Weights of a small GPT-style language model, trained from scratch on English Wikipedia: untied embeddings.
MLP neurons of a small language model. Each row is named by its layer, matrix (gate and up: input weights) and neuron, and shows model dimensions 32-127. Each number is 50 + 10 x the weight over its row's rms, rounded and kept within 0 to 99. A neuron's up and down rows have the sign that makes its largest values positive.
Before each neuron's rows, "fires in" lists the words (lower case) most often at its 100 highest values on Wikipedia text that the model never trained on.

fires in: "two", "to", "twenty"
L2.gate12:51 59 45 41 56 35 62 50 51 51 48 46 46 39 58 39 45 49 42 40 48 61 62 49 41 60 54 60 63 54 37 48 46 63 51 49 58 71 37 45 46 38 35 42 45 50 57 46 60 59 65 39 53 43 58 40 52 64 48 43 58 67 38 50 57 43 16 51 53 45 48 43 58 57 76 52 65 41 51 58 34 55 65 40 75 42 48 42 61 57 52 53 31 55 68 49
L2.up12:59 57 45 43 73 32 58 60 48 47 41 52 51 13 61 40 48 47 49 44 48 55 63 69 55 58 51 56 63 34 42 52 43 45 60 50 51 59 39 48 57 43 25 55 42 48 51 45 55 39 59 63 46 40 50 42 57 49 57 47 54 60 51 56 46 45 28 57 63 47 40 26 66 63 81 62 66 51 49 61 51 58 44 44 78 32 43 33 65 44 64 54 39 51 56 53

fires in: "from", "to", "at", "by", "as"
L11.gate665:48 43 46 61 48 38 54 30 53 47 50 60 54 50 45 54 34 58 46 61 34 47 49 42 53 33 50 60 43 42 29 55 35 44 68 51 59 54 61 46 64 49 50 57 47 48 49 48 55 30 38 44 45 46 57 58 45 48 57 46 46 57 43 46 48 50 47 67 75 67 47 51 54 46 47 52 44 50 44 67 55 49 50 57 40 57 59 61 73 54 44 41 56 59 40 50
L11.up665:56 49 55 51 53 66 66 54 47 37 45 61 47 55 42 27 59 45 49 44 29 52 56 48 52 42 48 62 70 43 40 56 49 62 51 34 35 56 67 50 57 44 48 57 50 57 38 40 56 34 65 51 42 45 39 55 51 58 61 59 41 48 45 53 53 52 53 46 26 59 46 55 33 34 50 36 50 49 63 61 50 39 50 59 29 37 37 35 58 51 58 64 46 59 62 45

fires in: "during", "did", "down"
L4.gate422:39 58 53 47 49 51 75 69 60 57 63 54 42 58 55 55 62 55 52 50 55 47 52 49 43 42 60 55 50 53 53 43 37 51 49 39 58 48 39 46 51 56 44 57 48 58 62 70 56 46 53 39 52 59 54 58 57 44 68 52 68 61 57 41 57 47 56 40 53 44 37 37 59 39 40 65 72 51 60 54 53 64 55 43 58 64 58 63 50 61 65 55 47 54 58 47
L4.up422:29 52 61 38 31 58 72 56 60 45 54 42 47 60 51 51 61 50 64 50 48 54 41 47 44 67 46 67 50 37 90 47 39 60 67 58 49 40 55 56 47 54 50 54 48 51 47 50 30 36 50 41 45 62 52 58 46 46 56 71 62 46 55 59 66 44 52 44 35 61 66 30 55 42 55 53 60 39 45 43 49 62 48 50 54 48 40 54 49 47 41 48 42 52 67 47

fires in: "their", "his"
L10.gate190:56 50 58 56 57 64 34 37 68 37 53 47 50 58 53 63 61 62 61 42 49 48 62 56 55 48 54 61 45 36 47 58 60 51 33 52 41 43 41 47 62 56 65 54 64 38 52 51 47 67 57 44 42 47 46 61 26 33 55 64 60 69 62 37 56 37 44 60 45 67 44 62 51 50 68 48 53 58 53 59 61 49 38 37 55 49 43 63 66 61 66 64 23 38 50 58
L10.up190:48 51 47 58 45 51 31 52 60 25 62 58 52 48 55 52 54 59 54 54 62 53 70 50 48 36 46 57 43 47 52 44 54 44 45 51 27 68 38 49 38 52 60 46 61 54 66 30 55 67 54 39 28 59 49 54 65 49 69 49 39 36 59 48 54 38 50 47 66 64 47 49 52 53 62 35 56 44 45 59 52 50 41 40 60 65 53 65 46 38 42 66 51 31 46 56

fires in: "english", "council", "general", "england", "genus", "radio"
L6.gate683:52 37 59 69 69 34 51 48 40 45 46 49 51 58 67 60 51 50 54 33 58 54 44 43 54 41 64 56 41 36 50 53 41 46 44 41 50 37 46 60 48 50 42 44 48 43 52 50 35 52 51 50 67 49 43 55 62 41 47 50 45 67 54 43 41 46 51 26 71 59 35 39 66 54 58 44 58 43 63 69 25 52 60 55 30 52 48 42 52 38 48 58 54 60 48 53
L6.up683:51 68 51 48 59 46 66 46 36 50 27 49 46 57 51 58 48 47 37 61 57 47 48 52 41 48 45 52 46 40 57 45 58 41 47 53 56 44 56 67 37 38 55 37 43 51 54 39 49 34 42 52 62 26 51 55 38 54 59 59 51 50 53 33 60 29 36 37 58 45 53 49 45 64 51 46 44 49 60 56 43 50 47 46 51 36 58 18 41 41 43 59 43 31 42 46

fires in: "at", "from", "attack", "attacks"
L10.gate283:44 52 52 50 72 38 52 36 46 53 29 57 48 58 63 57 41 64 39 62 49 29 56 42 52 33 34 54 29 56 59 58 51 47 35 51 41 63 59 40 46 37 61 66 55 58 59 66 54 46 29 45 32 58 30 51 57 56 32 30 55 41 45 47 48 74 53 71 48 68 39 49 50 47 44 55 39 51 46 39 45 61 56 32 63 59 66 41 67 38 52 32 50 54 63 27
L10.up283:47 51 58 57 42 41 43 26 50 46 30 47 42 70 56 45 59 34 61 43 48 46 55 49 51 43 46 59 49 53 50 45 29 62 42 33 63 43 57 51 39 50 50 49 39 51 56 50 62 57 42 67 52 61 46 40 48 49 67 47 37 50 52 32 39 58 78 62 52 50 19 70 54 58 49 47 33 60 67 63 54 53 44 58 41 54 42 57 68 62 53 52 50 59 63 47

fires in: "north", "high", "northern", "west", "south"
L7.gate409:43 47 47 57 34 48 60 46 40 41 66 39 63 55 46 49 35 38 46 51 60 49 43 52 51 50 49 56 49 51 36 40 61 56 45 78 41 47 41 57 57 65 63 51 60 31 57 71 47 39 42 67 45 39 49 54 51 48 44 42 60 47 54 46 43 41 35 52 50 42 62 71 50 61 56 45 47 43 51 50 47 38 38 53 81 48 51 63 65 38 44 38 57 65 34 46
L7.up409:52 47 59 39 45 31 44 47 40 31 70 47 52 62 58 46 49 40 64 52 65 41 72 60 40 57 61 52 55 44 40 49 54 27 43 59 59 40 35 60 72 65 53 77 64 41 42 40 58 39 40 51 46 34 57 58 55 57 48 50 43 42 50 54 61 62 44 36 60 45 51 51 47 53 58 59 42 54 57 70 50 53 40 40 64 47 37 46 66 65 45 37 44 50 49 33

fires in: "september", "july", "december", "june", "april"
L11.gate73:48 30 35 52 55 60 54 48 39 52 49 50 45 55 45 47 57 50 76 62 55 52 41 36 55 59 35 51 69 55 62 43 45 53 54 73 47 59 36 65 48 51 45 45 36 44 66 52 51 33 62 49 56 38 55 50 51 44 49 37 42 28 31 61 40 52 57 54 41 42 46 54 37 57 48 65 64 46 38 59 50 42 54 41 46 39 58 34 50 47 56 64 48 47 48 43
L11.up73:44 47 38 52 70 75 62 56 51 65 61 64 65 62 74 44 49 41 46 53 54 39 61 57 47 68 45 50 65 42 43 49 52 52 33 43 67 49 35 53 45 29 55 46 38 47 52 53 51 60 62 51 46 40 39 52 41 61 53 33 48 53 45 47 39 49 48 62 54 48 30 61 40 44 50 53 43 50 57 37 41 58 64 38 54 48 59 36 40 52 54 45 53 48 21 32

fires in: "released", "release", "under", "collection", "college"
L10.gate126:46 46 48 61 67 40 54 66 34 48 26 38 63 61 59 37 60 37 53 40 56 58 40 48 60 67 49 47 55 53 57 40 33 50 47 63 56 32 46 35 46 68 46 64 55 45 35 60 42 35 61 59 64 30 29 51 50 44 62 52 36 48 65 54 36 41 33 53 46 38 53 51 33 52 34 46 50 45 48 65 41 43 33 62 70 63 43 56 28 62 77 31 42 61 49 44
L10.up126:43 44 65 57 73 52 53 64 45 59 35 54 65 44 67 29 52 71 54 51 52 59 64 45 44 69 47 41 48 44 47 50 54 45 35 75 55 37 60 55 42 63 54 57 44 55 42 34 52 22 61 55 53 54 57 48 61 30 41 59 37 42 48 46 51 51 43 54 48 64 50 69 50 53 44 44 47 40 63 58 49 53 49 43 50 46 57 48 45 64 48 52 62 53 42 39

fires in: "government", "left", "gave", "given"
L5.gate291:44 38 67 41 58 53 59 53 46 49 41 75 51 40 56 47 29 49 48 48 59 51 55 46 49 41 58 48 51 54 47 63 53 53 53 52 56 64 52 39 44 44 45 45 53 67 36 60 39 49 51 55 65 57 66 42 58 54 48 43 51 41 47 58 45 79 40 51 55 50 41 53 64 46 50 56 46 43 71 22 58 62 57 42 42 55 53 52 48 57 60 45 39 52 47 49
L5.up291:68 34 52 60 46 34 39 45 45 62 42 57 54 45 61 50 62 41 38 29 50 33 55 55 26 32 47 31 35 62 38 54 46 37 66 43 42 37 43 43 48 47 61 55 60 52 81 46 41 35 65 53 65 46 48 38 38 62 49 52 59 56 47 42 56 50 53 64 66 49 59 47 50 61 69 48 38 47 41 60 57 61 31 40 41 54 23 52 66 42 42 59 53 46 59 53

fires in: "season", "several", "released", "see", "release"
L13.gate191:47 53 52 50 53 29 64 57 55 46 57 59 49 47 35 33 52 44 58 39 45 47 62 54 61 41 55 52 51 37 60 52 48 32 53 28 56 32 58 48 62 52 48 56 49 40 34 55 65 46 50 53 52 55 49 49 54 47 38 36 73 44 42 42 50 44 34 38 45 52 31 56 46 31 59 52 37 45 45 54 40 59 52 51 48 44 36 62 40 61 48 58 43 66 37 60
L13.up191:39 35 51 35 57 57 66 46 48 60 39 40 62 47 31 37 57 49 41 35 37 44 41 58 52 56 67 47 48 42 55 49 65 33 40 58 33 41 65 58 59 46 55 42 63 49 53 47 48 53 47 54 52 66 49 51 46 22 34 64 42 58 46 60 67 60 40 57 17 43 40 48 57 53 48 49 64 43 52 68 49 46 68 55 45 56 65 44 47 52 44 60 59 46 45 44

fires in: "to", "not", "also"
L11.gate259:48 46 54 60 29 49 52 61 44 37 53 51 55 40 53 32 45 44 38 48 48 30 58 46 53 27 52 48 45 52 54 62 62 51 46 42 74 58 47 56 47 60 62 34 71 55 55 51 54 67 40 42 63 45 60 75 40 45 42 62 62 31 19 44 57 63 48 52 42 74 53 51 55 50 38 43 59 55 58 53 49 50 43 57 56 21 55 52 40 62 44 56 46 47 48 42
L11.up259:46 68 43 45 40 33 60 77 43 55 48 52 60 53 48 48 46 54 34 47 41 43 69 63 53 46 56 64 45 47 44 61 43 58 37 47 62 37 56 49 47 64 57 39 62 47 49 41 58 61 48 58 51 62 45 65 50 59 34 56 47 47 27 57 53 61 36 61 46 63 47 52 65 52 44 40 58 38 54 61 57 34 45 69 55 39 47 66 41 55 48 37 60 53 54 47

fires in: "his", "her", "most"
L10.gate66:44 49 51 53 53 48 36 25 55 40 47 53 46 49 50 47 48 47 42 46 40 43 70 44 49 53 56 45 45 29 60 56 46 37 43 46 43 75 61 44 38 55 41 50 58 61 41 38 68 57 55 48 53 49 54 57 34 43 47 60 38 45 53 50 40 73 62 38 40 67 59 53 46 40 63 72 53 51 57 42 63 32 38 39 60 46 51 48 51 53 46 43 40 59 45 46
L10.up66:45 51 48 53 41 47 42 35 63 60 51 38 56 46 82 51 65 50 61 62 40 39 44 56 47 38 43 56 35 45 47 46 47 47 52 49 53 49 45 47 38 58 49 45 57 66 44 30 59 57 53 61 54 48 42 50 45 63 56 54 38 56 47 46 43 66 46 48 61 61 53 51 43 45 50 67 47 40 60 59 69 36 41 39 67 60 55 57 51 47 40 53 44 33 43 69

fires in: "time", "type", "times", "terms", "between"
L5.gate621:49 61 58 69 44 34 75 50 55 60 38 44 50 46 63 52 55 60 49 39 39 44 64 62 48 51 47 56 46 50 55 56 26 37 36 55 57 51 29 25 57 47 59 56 58 38 50 50 44 38 43 48 56 61 46 43 40 49 40 54 44 47 42 50 61 70 65 40 71 43 47 22 49 55 59 58 44 42 51 56 49 37 61 45 39 37 42 34 54 46 56 27 60 51 56 60
L5.up621:40 70 41 66 21 40 51 59 43 55 41 38 42 29 60 50 51 46 44 53 55 59 57 56 47 41 48 60 37 35 45 47 50 47 50 34 61 67 60 30 66 43 64 55 55 54 61 80 52 37 57 48 41 51 54 59 61 48 48 45 47 58 62 39 59 66 39 37 60 42 48 46 56 64 51 46 62 43 37 45 48 47 30 51 57 44 62 42 65 54 50 47 42 38 55 55

fires in: "american", "published", "english", "england", "public", "ireland"
L10.gate300:47 53 58 51 31 55 38 37 46 59 45 43 56 46 35 31 39 35 43 34 50 54 59 32 45 63 35 59 20 48 28 51 48 50 48 27 41 61 46 42 40 41 36 54 37 61 51 60 74 56 48 43 44 38 54 48 45 57 46 39 45 36 48 42 64 52 54 53 53 54 51 51 63 52 58 60 43 48 47 30 48 49 51 62 57 46 57 57 44 47 52 43 55 37 47 52
L10.up300:56 34 47 53 34 53 48 46 52 76 57 53 39 47 40 43 50 45 49 53 57 42 38 56 52 49 32 56 53 55 49 45 51 40 67 43 49 51 48 52 49 42 52 54 51 58 31 56 44 53 74 31 29 70 65 57 63 42 37 51 35 43 52 37 53 60 43 58 55 44 37 41 68 42 47 67 49 58 42 36 54 59 43 50 53 55 53 45 41 37 45 50 62 50 51 51

fires in: "time", "following", "times", "forbes", "leaving", "bernard"
L10.gate242:59 43 51 46 51 44 31 37 49 53 53 47 55 33 54 50 36 52 53 58 51 62 51 47 39 50 52 49 23 51 59 29 52 49 41 59 66 57 42 58 65 55 50 39 36 29 50 59 58 48 48 58 50 55 40 46 44 58 54 44 56 45 24 37 54 61 33 40 48 58 50 37 52 45 50 68 53 33 46 47 50 42 46 61 52 46 72 54 66 50 59 51 55 39 43 40
L10.up242:49 51 45 26 54 45 46 48 61 60 39 53 55 66 46 68 34 47 36 43 51 46 57 55 51 43 58 44 57 42 42 40 51 42 67 57 58 57 63 28 57 59 74 55 65 47 80 49 75 53 44 43 49 68 55 50 53 38 47 51 40 45 35 32 56 44 50 60 62 50 60 39 68 64 51 64 44 53 40 36 55 43 61 51 50 47 50 67 66 48 63 43 49 53 49 49

fires in: "two", "three", "six", "five"
L4.gate511:55 43 65 67 48 37 50 52 60 42 35 44 43 46 43 49 58 57 21 43 55 62 40 38 62 47 64 66 36 48 58 51 53 62 50 60 45 49 52 38 50 29 46 53 55 59 64 49 56 63 53 68 50 56 55 44 31 47 42 27 61 65 53 49 39 46 42 39 38 37 32 47 51 52 68 44 61 67 38 62 40 51 52 37 40 29 53 51 40 57 60 36 64 51 44 50
L4.up511:50 47 37 67 65 42 51 58 47 40 54 35 72 47 37 46 59 38 54 46 52 53 59 52 57 47 44 63 33 49 67 44 73 56 57 39 47 47 42 58 48 30 46 56 37 52 64 44 48 52 56 47 39 46 31 47 52 54 40 50 30 38 40 50 44 46 35 48 52 50 52 63 57 53 73 60 56 33 56 52 44 61 45 39 40 54 54 44 51 44 51 37 51 53 50 53

fires in: "title", "gave", "trolicaphyllium", "given", "institute", "introduced"
L2.gate15:36 39 65 40 48 47 40 58 54 47 46 48 63 50 39 54 50 52 47 41 46 45 59 58 46 45 55 52 36 50 29 53 70 60 44 51 71 58 47 47 53 48 57 62 54 63 41 72 43 51 54 53 76 55 50 40 43 49 45 33 42 55 55 49 54 52 32 50 46 57 57 44 63 44 60 49 45 58 40 30 42 39 69 47 55 44 43 21 44 47 64 37 29 51 55 63
L2.up15:31 55 60 62 23 37 51 55 45 48 49 50 67 45 51 53 51 38 48 59 53 61 62 54 50 32 55 57 50 49 32 68 33 55 32 58 61 49 57 54 57 62 38 53 50 53 61 48 57 55 73 54 48 61 59 56 41 40 46 48 65 47 50 41 49 63 40 40 54 52 52 56 53 42 47 61 44 36 54 53 34 62 48 39 51 63 51 50 62 47 54 62 39 51 49 56

fires in: "of", "on", "in", "between", "to", "with"
L8.gate259:54 72 48 55 40 51 44 59 62 48 56 44 36 61 40 41 52 48 41 57 56 34 55 42 55 36 68 48 45 49 35 52 56 48 68 45 48 56 44 54 53 74 37 51 61 48 26 51 53 57 56 71 34 35 50 58 24 41 47 62 46 30 48 54 47 50 47 62 34 60 60 44 49 57 36 47 57 55 56 84 20 45 27 66 39 38 46 43 45 47 55 34 53 29 36 39
L8.up259:37 46 34 52 53 50 47 54 65 44 62 46 34 44 44 31 53 46 47 58 55 51 45 54 38 53 62 38 36 25 63 57 57 41 52 46 54 51 52 50 52 52 55 41 61 37 63 48 43 58 42 42 51 49 54 60 15 59 57 46 46 42 44 51 44 77 59 45 53 35 41 44 52 50 54 30 55 64 60 46 43 65 29 75 51 55 41 47 55 43 42 55 32 52 53 37

fires in: "to", "that", "allowed", "allowing", "joined"
L8.gate422:55 55 31 45 18 47 64 52 68 59 34 50 53 35 46 40 33 43 54 45 64 59 49 53 53 41 41 48 56 53 42 47 46 35 38 55 50 50 44 41 50 59 45 42 48 46 48 50 54 49 57 40 45 37 63 50 48 52 35 47 61 46 42 45 46 59 47 51 46 59 49 31 63 55 47 66 60 58 46 46 30 46 41 64 44 42 39 39 38 67 64 58 44 44 19 45
L8.up422:49 63 42 49 34 40 51 63 47 46 40 59 61 44 31 35 43 41 44 48 70 64 43 67 45 48 54 53 58 53 39 42 54 24 22 52 55 45 52 39 52 42 38 51 68 33 57 40 55 62 51 56 38 48 39 43 56 55 36 39 54 45 48 49 40 67 52 45 50 59 44 63 56 59 48 55 47 52 45 44 49 54 40 43 42 42 36 43 40 60 58 49 33 53 33 42

fires in: "not", "are", "was", "were", "notes"
L11.gate183:40 49 60 48 50 45 36 35 52 51 48 58 82 63 56 39 37 59 55 66 58 61 49 60 43 62 40 39 65 62 52 46 42 51 42 44 40 42 51 42 26 50 53 32 52 40 41 57 52 52 66 45 56 57 56 57 54 52 56 46 65 33 54 67 31 64 56 40 35 59 38 50 59 43 37 50 51 50 61 51 44 48 41 69 61 52 55 35 52 33 33 58 58 45 49 37
L11.up183:46 46 70 47 47 41 48 43 56 36 39 52 37 41 61 41 69 48 49 46 55 48 50 56 46 54 54 49 54 37 51 57 72 37 38 49 54 49 56 52 48 54 35 49 57 45 62 37 55 50 37 42 51 67 43 61 44 55 61 40 48 40 36 52 58 53 47 53 62 55 45 47 32 44 47 42 38 46 49 29 61 47 53 59 42 68 57 19 46 48 58 54 36 39 46 43

fires in: "to", "of", "side", "married", "joined", "released"
L8.gate382:52 54 42 55 55 64 47 74 43 54 51 49 36 47 74 51 48 45 51 68 53 63 62 50 42 38 55 38 44 43 29 51 62 45 42 45 39 59 43 33 41 45 48 57 68 28 61 51 58 62 48 38 42 43 48 35 43 34 54 45 46 58 54 39 57 36 50 50 45 53 48 50 50 33 38 68 57 48 38 56 50 58 57 42 47 34 62 54 60 55 54 38 55 44 64 43
L8.up382:55 44 40 50 47 36 35 42 55 44 37 57 39 57 37 47 43 48 55 49 53 47 43 48 49 39 56 55 43 76 41 40 45 51 50 45 44 34 45 56 41 59 53 50 52 46 61 56 64 46 50 62 70 55 35 46 40 54 49 66 60 37 57 51 36 35 59 56 32 51 39 26 56 48 40 40 28 47 37 48 37 46 57 73 54 37 53 63 31 60 48 60 56 51 45 37

fires in: "two", "school", "mexico", "twenty"
L15.gate552:39 60 47 50 32 59 51 49 41 48 65 35 67 46 54 74 60 57 50 53 57 54 60 42 56 44 25 59 53 53 45 53 57 50 59 49 62 58 33 59 72 44 49 64 45 43 28 62 50 56 52 42 59 61 63 41 50 69 46 56 46 32 58 36 47 50 69 57 48 57 52 39 55 67 58 55 54 55 44 51 38 70 57 48 62 49 39 72 40 58 39 55 57 45 60 28
L15.up552:58 52 40 41 63 34 56 65 35 51 39 56 58 46 63 47 45 49 57 53 52 48 45 56 46 47 45 65 46 36 54 42 44 46 38 34 73 72 34 32 69 48 53 45 59 38 42 53 35 51 52 42 61 46 61 48 42 60 52 59 56 52 38 54 49 29 38 55 39 53 48 48 48 69 50 47 54 59 44 41 48 63 67 35 69 24 43 58 46 43 38 56 32 37 49 50

fires in: "which", "who", "while", "what"
L2.gate387:56 55 49 54 47 46 66 41 61 50 55 54 66 61 53 43 54 47 45 68 40 57 49 31 54 52 47 42 57 57 23 57 48 49 38 51 59 60 48 38 48 45 64 47 67 55 51 39 66 49 44 63 78 51 56 45 42 36 51 45 44 52 73 58 47 51 50 45 45 72 39 38 47 67 45 48 60 63 55 55 56 59 48 43 43 68 33 53 53 70 44 50 52 49 52 20
L2.up387:64 57 41 54 47 43 52 57 51 39 47 46 46 53 46 39 56 29 49 61 62 63 46 32 31 46 63 57 45 42 38 44 42 59 49 42 58 59 52 47 57 60 61 58 33 58 51 33 68 54 60 68 50 38 74 53 50 83 55 53 59 53 52 62 35 60 71 62 64 55 43 36 53 60 38 43 50 49 60 51 46 41 51 54 48 51 53 62 39 52 58 50 56 49 51 49

fires in: "a", "after", "at", "as"
L7.gate175:38 46 50 49 45 40 38 36 52 58 52 51 45 30 59 49 43 47 48 48 54 41 24 42 54 52 60 44 32 62 38 65 48 68 60 55 58 57 51 53 49 50 55 58 52 53 53 71 37 63 46 52 41 57 49 57 59 39 52 58 51 50 58 39 40 56 66 46 75 36 38 51 56 52 33 36 52 43 32 47 26 40 56 65 48 49 46 65 44 43 54 58 43 42 61 54
L7.up175:56 57 44 62 47 36 49 57 76 55 36 50 50 54 43 58 46 54 50 32 58 61 62 54 63 56 48 49 45 57 66 45 37 66 53 59 55 61 43 54 46 62 53 54 56 48 53 66 41 55 47 38 54 43 43 56 46 43 40 57 35 41 53 73 72 54 63 44 55 37 53 53 65 47 42 49 59 45 77 58 41 25 63 58 52 56 50 58 51 49 51 36 44 49 50 42

fires in: "january", "development", "debut", "february", "devine"
L9.gate305:41 39 58 49 38 61 62 51 62 47 39 39 41 48 39 49 46 70 59 59 31 68 53 58 44 53 54 66 52 51 54 38 54 54 52 56 34 52 42 38 59 63 58 52 51 37 55 45 45 61 48 35 50 47 50 32 53 34 38 47 63 49 48 61 52 41 41 54 45 52 50 33 56 54 60 61 59 40 43 41 37 40 51 51 70 47 57 62 48 60 79 56 43 43 73 52
L9.up305:65 42 51 38 44 57 53 56 47 44 38 58 57 31 32 63 61 60 47 45 23 49 47 60 54 61 57 69 58 54 48 34 48 43 46 42 39 58 46 60 46 52 50 61 65 47 39 62 42 55 51 39 54 48 62 69 44 62 61 37 67 61 32 34 43 40 57 39 35 55 48 54 50 46 65 52 49 65 42 68 42 38 54 59 70 37 65 53 47 53 44 63 43 42 35 55

fires in: "during", "town", "another", "down", "don", "outstanding"
L4.gate287:44 30 68 54 58 46 64 64 53 58 52 41 49 56 41 54 50 62 63 46 61 39 24 48 53 55 53 64 55 47 55 61 49 39 49 33 67 51 56 50 48 62 52 62 44 56 77 54 57 41 60 47 42 61 60 65 45 46 48 57 64 43 54 44 45 60 55 45 34 56 43 53 66 51 55 52 54 42 51 69 46 55 47 40 54 40 35 28 54 51 67 35 55 42 49 51
L4.up287:36 47 52 43 27 41 30 29 46 65 52 55 40 43 38 45 44 65 49 44 52 46 31 55 54 68 65 55 53 43 48 47 43 61 28 59 47 54 44 37 60 66 54 39 56 44 47 60 52 59 58 58 46 49 36 66 52 50 55 67 62 36 51 48 57 52 62 47 54 32 56 62 44 55 56 36 44 56 31 59 46 71 66 43 45 42 34 43 53 45 39 61 45 66 46 45

fires in: "have", "has", "had", "long", "not"
L11.gate465:56 50 43 51 63 51 41 52 49 55 60 35 56 39 48 25 44 51 45 52 35 22 38 59 43 36 53 51 60 64 38 79 41 61 54 52 67 50 67 68 51 57 49 34 51 44 32 48 41 54 56 45 45 55 53 74 37 31 48 44 57 64 52 66 34 53 42 50 48 46 44 78 53 50 51 52 55 53 50 55 42 62 46 66 40 59 23 59 53 50 34 57 47 48 61 31
L11.up465:51 50 28 47 49 58 48 51 50 48 61 38 42 49 46 42 36 45 38 39 42 28 54 56 62 41 56 38 46 56 61 53 37 61 30 46 50 55 56 54 42 69 39 47 46 47 48 45 56 65 54 63 45 41 39 46 49 53 69 42 53 51 31 47 63 52 35 34 66 48 69 52 54 50 55 48 68 52 34 52 41 58 54 61 60 59 49 49 42 34 36 39 56 45 56 52

fires in: "february", "october", "july", "june", "january", "april"
L11.gate642:53 44 51 38 43 68 54 42 62 45 44 64 48 50 54 46 64 43 74 31 52 64 52 53 42 42 36 52 43 51 39 42 34 53 45 45 33 67 41 47 54 47 54 31 55 51 49 61 49 43 40 43 55 41 47 51 51 53 40 34 46 52 45 71 40 49 57 44 41 59 49 61 42 53 52 50 61 62 38 47 45 48 48 59 53 50 44 57 48 45 63 54 49 60 47 57
L11.up642:54 51 59 43 51 75 54 65 56 45 45 38 58 33 62 46 52 42 73 50 37 40 68 55 48 48 31 60 40 68 59 43 47 34 45 56 60 63 47 51 48 26 41 49 50 52 40 53 57 57 43 47 50 45 36 53 57 38 43 54 49 44 35 50 57 54 47 60 50 53 69 49 52 41 51 39 61 51 43 68 23 59 48 54 62 41 49 49 38 52 60 57 49 58 46 42

fires in: "east", "south", "northern", "southern", "west"
L6.gate80:41 54 35 49 46 60 83 54 49 44 55 32 64 50 29 59 32 43 53 44 61 48 62 68 44 44 45 48 38 37 41 45 45 51 43 50 55 56 52 39 67 62 65 35 58 52 49 35 49 57 65 61 33 51 58 44 43 38 37 57 52 70 51 49 52 44 35 46 35 48 43 45 61 55 64 60 52 44 47 50 62 45 58 63 61 64 45 61 52 53 57 37 63 59 54 49
L6.up80:56 58 64 42 50 54 61 64 35 58 49 51 54 42 47 46 32 45 59 44 65 41 55 56 45 43 47 58 50 30 43 55 52 36 59 45 54 57 42 45 60 50 64 55 51 41 52 58 50 62 46 51 46 44 56 53 50 45 45 55 50 65 59 52 45 44 35 63 45 57 26 52 46 36 56 79 74 41 43 63 63 58 55 46 48 42 69 64 65 56 60 28 56 50 66 54

fires in: "not", "notes", "verse", "never"
L2.gate300:57 67 52 45 52 56 48 56 55 56 45 40 62 57 45 45 58 50 62 60 51 66 43 54 35 54 38 37 59 60 62 58 34 67 34 54 50 56 63 40 59 53 49 68 52 52 47 44 34 43 69 42 67 49 58 58 62 53 88 61 61 47 66 51 41 64 34 40 49 54 57 46 45 43 33 41 51 35 48 42 55 50 59 35 57 55 45 45 70 42 41 52 48 56 35 60
L2.up300:49 64 59 33 68 48 56 51 67 44 48 56 58 37 28 41 38 67 48 66 40 37 69 64 49 64 31 79 55 56 57 70 60 51 45 50 58 38 36 51 47 48 37 49 69 43 47 36 45 38 65 45 46 60 52 41 45 34 69 49 52 46 58 50 46 48 46 71 54 45 58 50 48 38 53 51 36 49 58 40 57 60 47 33 72 48 51 43 47 47 53 62 57 58 46 46

fires in: "england", "included", "english", "include", "including", "age"
L11.gate444:44 51 60 46 51 56 34 48 47 56 50 46 52 55 52 49 41 45 47 44 44 51 52 58 44 62 43 59 33 53 33 40 53 43 59 39 38 69 65 49 46 36 50 48 39 55 42 61 52 47 73 37 53 53 52 67 39 51 65 51 54 47 58 49 49 37 62 56 54 50 31 52 45 43 51 52 48 57 59 54 51 36 38 65 56 58 58 48 61 47 36 54 58 52 34 40
L11.up444:64 46 50 52 56 36 49 40 54 51 55 59 47 60 59 48 53 49 53 51 52 52 48 52 37 44 62 34 51 59 49 54 43 51 51 50 36 42 54 63 51 71 48 48 46 48 31 75 36 45 55 65 74 45 67 57 42 64 31 61 18 61 49 42 51 52 57 50 52 50 46 57 36 48 31 52 52 58 52 44 39 62 47 49 55 65 48 30 36 65 45 54 49 48 69 59